config.yaml
n_layer: 11
n_kv_head: 4
vocab_size: 2048
norm: "rmsnorm"
rope_fraction: 1.0
attn_scale: 0.125
bias: "qkv"
init: "uniform"
optimizer: "adamw"
lr: 0.00181
beta1: 0.95
steps: 6423
dataset: "wikipedia_en"
MLP neurons of a small language model. Each row is named by its layer, matrix (gate and up: input weights) and neuron, and shows model dimensions 80-207. Each number is 50 + 10 x the weight over its row's rms, rounded and kept within 0 to 99. A neuron's up and down rows have the sign that makes its largest values positive.
After each neuron's rows, "fires after" lists the tokens most often just before its 100 highest values on Wikipedia text that the model never trained on.

L3.gate291:40 60 51 45 35 78 39 42 41 53 44 35 58 61 53 42 49 52 50 42 46 56 49 48 49 51 66 39 71 65 58 56 48 37 51 41 78 36 43 35 69 55 55 45 40 46 32 37 50 37 68 49 47 50 64 52 46 56 50 52 59 63 38 39 73 53 48 52 70 49 60 55 49 56 52 47 51 42 43 47 58 57 50 55 57 51 43 49 61 38 54 55 61 76 47 69 47 36 70 46 54 49 41 42 58 60 76 60 37 61 58 57 64 55 58 47 42 59 49 50 54 40 50 45 58 42 45 36
L3.up291:50 56 54 40 48 85 42 55 52 52 48 45 61 54 49 34 48 38 66 42 44 66 59 50 56 36 51 47 63 67 61 39 46 47 30 57 50 35 44 46 39 66 55 48 57 56 55 53 51 42 44 57 47 42 39 60 71 50 52 40 48 29 46 39 71 59 34 46 49 59 44 69 62 57 40 53 47 56 56 49 65 46 47 59 49 67 48 45 54 53 69 57 58 53 48 59 53 34 55 60 37 48 68 45 31 34 73 54 41 58 45 56 51 75 44 48 46 60 34 46 71 51 68 48 45 52 53 43
fires after: " D", "ail", " ag", " L", "es", " Ch"

L2.gate134:57 49 59 49 60 41 61 49 63 59 54 25 51 47 33 37 58 48 68 53 50 46 59 56 58 59 38 58 43 61 56 46 63 56 44 41 57 45 76 38 54 55 38 49 51 52 34 45 40 52 48 36 43 49 42 44 63 65 68 40 58 49 73 43 56 39 54 65 40 61 49 41 48 37 40 58 58 37 48 48 57 54 56 57 39 50 66 49 47 41 42 53 38 68 36 42 48 60 45 62 40 67 52 41 50 56 48 48 46 66 52 61 42 53 39 45 42 63 33 51 67 27 62 50 50 52 36 50
L2.up134:65 73 48 41 48 50 55 51 54 51 57 54 28 44 55 50 45 57 68 58 41 56 55 57 58 60 54 51 57 59 69 70 63 35 56 54 53 45 42 22 40 54 34 71 65 56 59 47 42 61 39 63 53 38 53 57 56 58 54 55 58 58 35 57 55 49 64 44 61 57 48 50 63 58 40 46 56 51 63 33 52 54 58 53 56 43 52 38 50 52 44 59 40 44 52 54 40 51 48 52 29 45 56 53 48 49 50 35 38 46 49 50 39 54 50 58 40 39 60 30 49 54 40 72 57 45 31 60
fires after: " ", "%", "T", "20", "8", "}"

L5.gate155:47 62 50 46 38 29 38 43 39 60 48 80 42 56 50 54 54 45 48 57 44 48 45 61 48 61 55 49 66 54 52 47 57 52 52 33 39 43 46 36 55 49 42 54 51 31 71 30 37 60 45 33 50 53 59 52 32 71 70 42 55 35 68 43 50 46 49 63 60 58 41 61 45 49 42 50 48 54 58 49 65 66 60 60 39 54 39 58 41 38 71 69 35 55 64 50 44 50 38 47 37 47 61 37 41 62 59 57 51 54 56 57 58 56 53 62 34 51 59 42 50 36 74 51 57 57 44 40
L5.up155:46 66 54 42 47 50 47 39 39 58 47 57 62 61 45 46 42 38 47 34 55 49 52 42 40 59 61 54 62 54 59 58 60 58 57 47 30 36 44 55 60 70 57 29 54 47 48 32 49 58 45 60 44 50 36 41 50 46 68 44 37 37 37 50 50 54 60 56 58 56 44 52 40 67 47 46 69 62 50 40 59 64 45 53 44 48 51 42 48 50 43 44 39 21 52 55 50 47 25 56 48 54 63 56 34 60 61 57 51 65 61 58 46 46 53 44 53 58 55 51 58 57 40 46 60 46 52 50
fires after: "\n\n", ".", ")\n\n", "osition", ")"

L2.gate249:45 60 38 38 50 27 51 57 47 44 70 53 59 47 36 61 54 62 54 53 56 53 31 58 40 55 60 55 64 61 60 29 42 39 40 58 57 52 67 47 42 41 55 45 36 50 52 25 31 38 65 48 59 64 46 63 33 50 54 60 68 34 43 52 63 53 50 45 47 54 47 52 47 68 31 59 45 42 49 42 36 53 49 56 45 56 56 68 59 49 45 46 48 57 47 54 52 59 40 63 69 68 59 64 45 60 34 47 30 49 53 53 47 46 35 57 66 64 44 59 59 32 49 37 43 54 50 57
L2.up249:53 53 53 36 66 64 59 37 34 34 54 42 42 51 56 63 50 47 72 59 45 48 55 60 64 37 39 38 57 47 39 38 56 42 37 71 45 43 64 44 61 50 60 49 36 42 55 46 52 53 54 48 52 53 48 44 22 61 39 56 60 35 51 45 40 45 46 47 44 40 24 50 51 69 49 59 41 49 46 48 35 37 38 53 47 22 40 59 28 56 55 55 51 64 29 65 55 40 27 67 73 55 45 69 35 45 41 43 39 48 54 55 51 65 38 39 51 62 55 52 53 52 51 35 60 46 45 43
fires after: " Gr", " N", " n", " St", " Sw"

L2.gate158:63 46 36 35 73 68 59 39 44 40 60 49 36 55 42 47 61 55 45 49 44 42 50 44 54 45 46 43 60 65 63 62 38 48 39 50 66 33 52 45 54 52 72 63 52 57 51 61 44 53 53 54 57 53 44 47 55 47 62 63 41 66 48 64 63 64 41 52 55 50 46 42 47 72 41 58 36 45 53 60 57 39 42 39 36 42 53 54 36 50 48 57 59 61 62 53 51 78 33 41 61 68 57 39 46 51 62 40 53 64 53 67 37 44 37 40 50 49 40 70 60 41 55 46 46 40 54 54
L2.up158:70 57 44 65 45 47 34 42 42 47 52 35 61 41 47 51 42 43 66 37 53 76 46 49 43 61 47 54 59 40 47 45 56 68 42 35 62 59 45 53 23 45 61 52 66 41 58 62 40 55 48 28 43 71 55 54 43 55 43 36 62 62 51 64 67 50 59 57 44 48 30 36 29 44 42 53 53 50 57 38 48 62 65 32 46 38 48 42 48 51 58 46 57 37 62 44 50 36 63 38 48 61 39 37 49 61 58 28 46 50 31 55 42 39 46 39 36 49 53 59 43 33 46 42 41 54 50 53
fires after: " |", " d", " l", " D", "iginal"

L3.gate34:39 65 57 67 52 50 46 44 48 36 36 36 42 59 55 56 64 46 43 42 40 39 49 57 61 69 81 60 51 40 58 64 52 66 51 43 33 28 56 55 57 32 43 54 54 44 67 55 35 58 51 45 39 58 33 71 50 39 59 49 31 52 50 47 65 49 41 48 34 40 56 59 60 41 59 55 50 48 41 51 46 59 52 45 50 40 57 48 48 33 62 56 42 53 33 69 56 62 57 60 52 53 46 41 55 55 47 40 55 66 43 49 52 46 57 45 48 71 39 53 57 57 37 64 54 52 40 52
L3.up34:37 66 42 39 36 52 72 35 50 54 48 43 49 57 59 50 38 46 60 55 59 56 40 56 59 65 56 74 52 36 49 55 46 61 52 71 57 39 40 36 56 60 52 56 58 48 48 43 31 43 51 40 42 43 41 64 46 45 63 44 48 52 38 46 56 53 52 53 36 23 47 66 60 39 48 51 56 59 63 46 50 50 47 54 61 54 50 44 48 21 48 45 55 39 49 68 32 64 56 65 48 48 40 39 35 52 62 46 43 75 34 37 49 42 45 36 38 60 45 42 57 47 58 49 44 47 47 40
fires after: " R", " the", " his", " –", "R", " a"

L3.gate51:35 41 36 38 49 45 47 64 33 62 39 42 43 42 53 31 41 56 43 47 51 52 47 41 46 51 49 45 57 48 49 59 28 54 59 46 44 64 64 28 51 25 57 58 33 22 42 53 67 63 53 49 62 63 53 62 60 41 54 39 47 62 40 57 44 38 59 57 44 46 67 48 49 39 48 45 61 34 60 43 60 56 49 60 51 46 61 56 41 38 48 41 47 49 56 50 34 58 32 38 49 54 64 54 56 52 53 55 31 44 46 39 57 38 31 61 39 55 48 56 76 54 70 47 41 54 54 61
L3.up51:62 50 51 51 45 44 39 58 55 38 37 44 45 44 70 51 35 47 43 46 49 46 38 41 62 48 35 35 56 48 43 47 37 37 58 48 42 38 56 18 63 59 49 65 38 29 53 33 40 46 41 39 51 48 34 48 69 56 55 37 31 44 46 49 58 56 55 44 50 40 64 49 42 43 41 47 40 57 47 64 54 51 48 57 48 40 50 44 36 47 50 47 62 73 42 35 46 25 46 55 45 60 67 53 47 38 53 53 54 60 39 50 52 45 55 57 53 50 38 45 47 49 65 54 64 46 58 40
fires after: " be", " M", " m", "iv", " f", "or"

L2.gate2:54 33 48 57 44 34 25 54 41 48 63 58 44 57 56 28 67 64 49 56 54 58 47 41 46 61 60 26 50 38 48 41 43 58 68 53 54 58 50 47 65 50 72 51 45 58 48 49 58 56 58 49 58 36 56 71 62 51 48 36 79 56 52 53 69 47 38 48 69 60 53 43 55 49 54 55 56 44 54 52 40 51 58 52 40 61 67 46 54 58 64 56 38 67 58 48 59 56 48 47 60 37 23 46 51 48 70 44 43 61 50 27 64 53 63 53 43 51 39 59 56 40 70 56 66 47 39 51
L2.up2:42 41 80 47 49 45 62 54 51 62 47 59 49 57 62 45 35 56 34 51 58 48 52 32 50 71 39 34 43 45 62 43 58 73 50 40 40 49 36 61 67 59 63 50 51 67 47 59 46 42 53 51 61 59 54 52 64 38 43 75 56 55 41 54 33 43 42 49 42 52 51 54 55 44 32 55 38 40 48 54 48 36 58 74 59 60 46 37 41 50 60 51 63 43 51 43 67 36 42 50 38 54 37 52 57 39 50 53 50 55 57 32 54 65 77 44 33 47 68 63 41 29 58 49 39 53 42 64
fires after: " c", "hy", "ate", " t", " T"

L2.gate37:35 53 53 39 65 70 43 52 38 49 40 55 55 56 50 40 74 61 66 39 46 50 49 35 45 46 76 46 52 64 53 44 52 37 55 62 62 48 45 43 38 55 32 56 47 55 64 32 41 52 69 50 55 40 44 57 59 47 41 20 65 62 30 49 44 48 50 48 42 59 53 49 57 46 51 32 51 61 48 50 37 48 50 49 47 41 57 48 50 57 53 42 42 62 48 61 59 53 47 54 68 66 51 40 60 49 56 34 48 67 51 53 47 50 54 50 56 53 64 47 64 34 51 53 54 66 37 42
L2.up37:36 37 63 43 45 33 38 80 43 32 43 44 47 54 39 65 57 51 56 42 57 73 61 51 47 53 28 30 56 46 54 48 46 60 35 63 44 44 55 49 53 40 50 53 56 50 53 44 35 74 64 42 53 71 61 55 64 39 67 52 57 44 45 67 50 55 38 31 49 46 35 60 67 46 54 51 50 47 44 51 47 56 34 45 47 51 62 50 44 67 61 62 59 50 77 56 48 53 33 48 58 60 49 46 48 54 62 29 36 51 45 53 43 49 51 76 57 52 52 31 56 57 34 56 53 47 45 34
fires after: " |", "aged"

L5.gate1:53 68 43 49 42 35 35 49 36 54 32 47 58 64 53 43 47 57 44 57 73 39 37 41 44 54 61 63 55 58 51 61 41 68 65 40 47 42 57 59 55 56 49 67 58 39 66 62 29 39 41 43 59 61 56 47 48 41 68 55 56 46 54 33 56 48 42 47 51 38 47 66 54 55 55 51 33 40 35 31 62 42 66 36 47 60 53 38 47 46 60 52 56 53 48 50 40 62 40 48 39 41 33 33 39 62 42 45 33 38 30 71 55 43 43 49 51 49 52 52 45 47 63 55 48 61 50 53
L5.up1:59 62 51 46 50 55 56 53 50 47 51 47 53 81 38 49 29 43 45 77 52 40 61 24 56 43 43 64 38 58 47 63 46 57 38 41 46 41 46 54 63 60 73 65 48 55 54 51 54 47 48 51 64 48 71 51 49 44 56 52 45 45 67 49 37 61 49 40 36 57 42 54 42 34 55 72 44 55 50 34 58 37 52 54 58 62 51 43 41 35 36 55 47 46 41 55 49 50 35 47 41 32 45 54 49 50 27 54 41 48 39 55 56 44 51 60 50 64 21 47 38 45 59 53 50 49 64 37
fires after: ":", "q", ")", "1", "ot", " Ch"

L3.gate215:52 44 43 69 33 52 58 52 41 39 51 45 62 57 31 48 54 48 42 47 52 44 49 33 57 57 40 54 60 39 40 37 45 58 45 58 45 37 68 37 56 49 41 47 39 51 63 53 43 41 57 48 50 66 44 53 59 57 35 42 44 54 49 34 51 50 45 53 65 46 52 62 55 48 58 51 54 51 64 31 47 60 58 54 42 47 53 41 62 51 63 51 42 55 51 54 74 67 52 46 61 64 28 60 42 46 51 52 50 65 51 51 60 44 56 42 51 62 46 65 57 49 36 61 70 66 23 74
L3.up215:58 58 55 57 58 55 53 42 60 48 55 19 58 64 22 56 50 45 56 27 48 57 55 34 61 41 36 45 38 26 45 38 68 55 45 54 34 63 33 44 45 48 62 49 52 41 42 64 51 41 57 52 51 48 36 45 58 35 46 54 48 48 54 58 48 60 51 68 37 56 53 55 50 38 53 50 64 54 58 42 33 36 55 46 45 51 51 39 58 51 56 49 49 40 53 35 50 58 47 43 64 65 47 79 42 44 65 44 58 48 48 53 36 33 49 45 49 43 51 47 44 54 49 43 49 60 50 79
fires after: " R", "R", "T", " feat", "N"

L3.gate124:62 43 48 52 57 53 31 59 46 42 46 45 58 44 43 41 50 47 43 55 64 47 36 53 69 49 43 48 52 48 45 54 36 57 62 48 47 18 55 60 58 50 40 66 60 65 58 59 49 45 52 39 58 55 56 43 50 40 43 54 42 59 49 59 62 45 57 49 57 58 47 47 67 68 34 59 63 37 49 42 54 40 58 54 41 66 61 45 62 55 44 52 53 65 50 52 45 60 63 45 56 43 48 46 55 62 58 52 42 46 58 59 49 40 47 63 41 37 38 46 63 51 46 55 56 46 32 58
L3.up124:42 36 44 52 58 59 52 57 72 49 53 56 48 58 52 65 48 50 54 48 37 58 33 47 46 63 50 59 51 52 62 30 67 43 56 50 42 39 60 51 75 65 49 38 54 41 33 62 44 48 53 34 64 79 63 62 51 58 46 48 41 41 52 49 48 58 63 57 53 53 49 40 30 40 57 53 22 60 61 54 57 32 52 59 42 50 53 62 56 57 45 52 50 48 37 47 48 45 32 58 48 68 56 39 49 46 51 58 63 42 50 50 51 33 43 62 53 33 50 40 62 51 47 52 47 61 43 44
fires after: "z", "f", "ak", " F", "|", " Ch"

L5.gate246:50 58 32 67 45 48 50 47 33 61 43 63 33 51 57 46 56 54 49 55 54 38 43 38 56 44 62 53 43 56 56 49 61 61 66 50 42 50 68 63 60 69 57 50 31 51 51 50 39 50 52 54 42 57 58 63 61 69 62 59 63 38 48 30 55 47 60 49 78 58 51 60 51 41 52 47 31 65 69 41 51 73 55 57 50 45 33 65 57 52 59 61 37 48 51 43 43 34 35 43 53 57 47 63 32 34 62 52 56 43 42 52 79 44 46 29 42 51 48 46 55 56 59 58 44 60 40 58
L5.up246:45 41 61 54 62 42 43 61 55 58 57 47 44 57 58 51 45 51 39 35 55 49 70 47 59 62 40 28 42 67 40 41 45 81 53 51 58 43 47 59 45 46 47 48 44 47 50 43 43 31 49 52 39 40 46 52 46 47 52 77 52 56 60 51 50 47 58 57 44 51 53 37 33 60 42 43 57 66 62 59 53 51 60 41 27 56 69 60 54 59 41 62 34 54 34 61 44 42 40 39 44 49 43 44 52 52 57 60 59 36 53 56 59 41 54 49 65 48 46 57 81 62 35 41 35 72 52 76
fires after: "C", "I", "-", "F", ".S"

L2.gate253:60 59 58 62 48 47 35 38 48 50 61 64 43 40 55 55 47 49 38 49 58 55 44 46 58 71 61 54 48 43 54 70 64 54 55 72 45 37 50 53 57 47 63 48 51 55 66 51 46 58 45 57 49 62 66 54 46 49 50 39 55 45 25 74 57 46 42 52 54 46 53 61 61 37 43 52 49 54 51 39 57 48 64 59 37 39 57 72 48 48 57 66 46 54 33 38 36 41 64 60 48 52 54 65 61 58 45 37 52 46 44 51 66 43 53 49 79 54 43 69 58 57 48 74 66 68 42 52
L2.up253:59 45 43 58 40 53 48 39 58 51 60 49 40 67 57 51 50 43 51 51 59 36 47 36 43 43 49 54 52 57 44 60 45 55 61 66 64 42 50 62 47 70 43 47 25 41 58 45 44 32 45 54 48 37 48 50 25 55 51 54 46 38 43 61 44 48 47 49 49 32 36 39 45 40 40 57 55 78 53 36 56 52 50 44 58 54 55 56 46 49 50 42 45 38 31 46 46 31 62 46 48 55 32 51 47 43 38 32 67 37 69 45 42 37 58 50 44 59 57 50 60 59 65 70 37 46 49 41
fires after: " C", " R", " co", "12", " v", " N"

L2.gate66:56 56 48 64 49 58 55 45 47 58 42 30 46 60 67 40 32 50 52 41 70 58 44 47 59 59 55 52 57 59 49 58 52 56 37 53 57 41 57 45 59 48 40 64 44 55 48 54 34 59 48 46 48 67 43 40 50 57 47 55 28 55 63 42 44 60 48 47 59 39 51 63 46 42 56 48 52 38 58 59 51 42 55 53 49 57 45 38 58 50 19 46 45 43 59 64 48 65 41 55 42 60 42 40 53 52 51 46 31 47 44 45 75 51 75 37 46 47 44 45 66 45 68 59 57 39 61 42
L2.up66:31 42 64 53 34 44 53 45 41 34 58 49 42 61 53 53 51 62 43 47 66 48 72 56 42 44 48 33 41 45 46 63 41 45 42 54 47 56 56 39 53 43 47 59 23 48 40 46 31 32 46 53 74 65 35 56 45 50 56 69 58 75 46 37 48 42 53 40 50 60 46 43 59 44 44 41 49 60 40 55 71 47 34 41 52 42 50 38 31 35 57 69 50 52 19 50 37 57 60 37 39 50 45 51 33 71 34 72 51 63 63 47 67 62 54 28 46 48 39 48 44 60 45 41 61 66 60 45
fires after: " N", "le", " n", "en", "il"

L3.gate297:43 30 54 51 52 56 62 49 49 68 60 59 57 53 48 41 35 39 66 62 47 56 34 36 50 64 67 42 49 48 43 36 69 57 57 60 57 40 47 33 52 59 50 52 45 58 42 63 42 43 75 48 54 42 69 58 64 56 43 57 59 45 48 43 44 59 71 55 51 54 58 49 42 42 54 51 63 40 50 36 47 58 43 24 56 62 52 47 51 37 59 48 40 51 50 30 63 47 47 39 44 39 49 64 35 50 59 46 56 56 50 53 57 42 57 40 46 47 64 50 52 46 59 35 66 63 52 39
L3.up297:51 35 53 43 62 38 54 58 55 38 49 55 49 47 40 54 54 59 36 48 42 47 51 69 56 53 50 37 61 49 59 69 45 62 26 43 47 50 68 47 51 51 55 42 53 30 30 32 33 67 49 57 39 65 39 77 56 31 56 46 47 46 52 74 63 53 57 60 42 38 59 71 46 34 50 43 59 36 44 34 48 49 32 76 45 33 61 44 54 56 59 44 51 60 69 54 37 63 44 59 55 57 54 44 40 49 54 50 43 46 31 50 44 42 45 37 60 52 32 45 57 72 64 56 43 62 53 71
fires after: "T", " c", " in", "P", "ent", "th"

L5.gate142:59 64 52 54 45 50 60 38 38 69 31 58 51 44 64 56 56 54 56 46 51 47 48 52 46 49 46 43 61 34 49 59 43 61 57 68 47 53 71 61 46 37 40 55 37 36 68 55 62 43 49 38 36 54 75 60 39 54 41 50 38 47 41 40 60 54 57 61 57 51 53 63 58 43 42 30 61 46 40 47 56 67 60 52 70 58 40 52 42 50 49 74 62 70 43 52 67 41 49 52 59 45 58 39 51 52 42 31 40 65 38 52 56 61 68 43 39 47 35 47 62 71 42 54 41 58 58 67
L5.up142:66 43 48 64 49 43 67 65 45 57 48 51 65 55 62 55 57 51 41 48 51 52 48 57 52 41 36 41 54 52 52 61 58 42 62 43 34 56 53 51 50 56 49 37 30 28 49 56 68 49 54 40 38 36 64 60 38 46 44 49 38 39 51 56 34 44 65 52 62 49 67 45 41 39 39 49 62 50 45 54 58 50 60 38 62 61 63 50 42 45 54 71 58 58 37 45 52 43 46 47 32 75 63 35 54 45 45 44 59 59 35 29 42 51 72 50 49 56 39 23 42 76 45 52 46 41 56 47
fires after: " |", "B", "R", " F", " R"

L2.gate317:41 45 53 52 46 42 46 55 50 55 39 58 38 53 65 54 59 45 45 62 44 48 52 48 42 53 63 33 57 53 47 45 56 52 55 55 63 37 55 57 51 34 52 41 59 37 57 51 54 68 54 29 49 50 70 41 47 57 65 48 47 39 70 42 46 58 37 51 42 49 34 58 51 43 35 32 45 59 62 44 49 42 50 23 65 49 50 45 54 65 64 50 58 50 48 64 34 48 49 41 53 67 54 33 48 41 50 79 49 57 43 51 63 37 35 48 44 54 43 58 56 47 45 65 38 53 35 60
L2.up317:32 48 46 70 56 34 45 63 41 59 45 78 56 53 48 50 39 48 42 42 73 59 38 41 48 33 63 47 53 62 58 44 67 47 48 47 44 57 60 60 41 47 37 41 48 38 50 59 57 53 48 34 48 44 65 60 36 50 46 34 68 65 65 59 56 50 41 44 41 44 72 46 41 39 47 40 54 44 38 43 64 58 56 50 54 58 46 34 39 61 33 58 34 34 39 36 58 49 70 35 43 54 45 69 57 52 41 45 59 51 54 63 40 35 51 49 49 45 47 45 64 41 39 68 58 29 30 57
fires after: " |", " G"

L2.gate168:51 49 54 69 26 54 45 62 40 66 51 44 52 55 61 44 59 53 39 55 45 51 53 36 39 53 56 47 73 62 36 44 36 45 38 60 60 48 45 47 52 43 53 64 59 40 32 46 36 63 44 44 59 58 37 52 47 36 40 45 48 27 54 63 37 52 55 57 43 43 40 53 46 47 41 62 59 53 59 58 54 55 44 55 42 50 66 53 48 51 61 42 32 48 55 38 46 42 48 59 61 48 37 56 57 55 48 33 41 63 46 47 64 51 51 31 42 69 61 47 53 49 33 41 27 50 54 61
L2.up168:58 67 58 45 62 46 42 71 38 34 53 46 39 58 48 38 63 66 49 59 37 59 50 57 63 51 47 43 47 37 34 62 56 38 54 45 75 45 41 37 61 43 46 44 84 53 54 56 61 51 70 52 33 58 56 47 49 41 30 34 57 50 28 50 42 71 39 47 65 40 51 60 59 36 51 67 35 40 52 43 59 48 73 58 39 55 45 41 49 48 52 55 43 64 41 49 44 40 41 36 41 36 45 57 63 55 71 46 58 54 49 44 45 25 56 70 53 60 46 47 51 57 65 53 27 30 48 37
fires after: " m", " M", "y", "m", " ac", " comp"

L3.gate55:61 50 64 63 39 44 49 65 51 61 48 50 44 46 44 50 42 44 55 67 54 58 51 44 37 63 47 49 58 50 47 41 50 22 66 48 52 25 60 60 51 49 56 58 58 65 52 48 62 64 37 39 46 54 45 34 46 60 27 36 40 61 49 48 56 46 55 49 60 45 57 61 70 49 38 41 61 54 32 32 74 49 53 52 50 44 43 49 54 65 42 39 60 55 54 51 61 48 41 40 47 56 41 45 55 57 60 62 58 67 31 53 43 35 50 47 42 54 38 65 58 51 63 41 60 71 46 47
L3.up55:53 48 70 48 39 48 65 43 58 54 44 48 66 43 38 63 53 29 41 56 52 53 42 61 44 58 45 44 55 47 39 36 51 49 51 56 39 46 65 59 43 33 60 46 44 51 34 55 53 32 39 48 61 29 47 68 53 44 35 37 39 48 63 45 54 36 46 36 48 58 30 46 48 36 38 46 48 52 49 54 63 43 35 50 51 51 34 57 52 56 64 46 40 58 50 42 40 39 44 37 52 40 58 49 54 46 69 51 62 85 52 46 50 50 49 56 64 57 68 63 57 65 55 48 52 52 53 50
fires after: " (", "S", " U", "″", "E"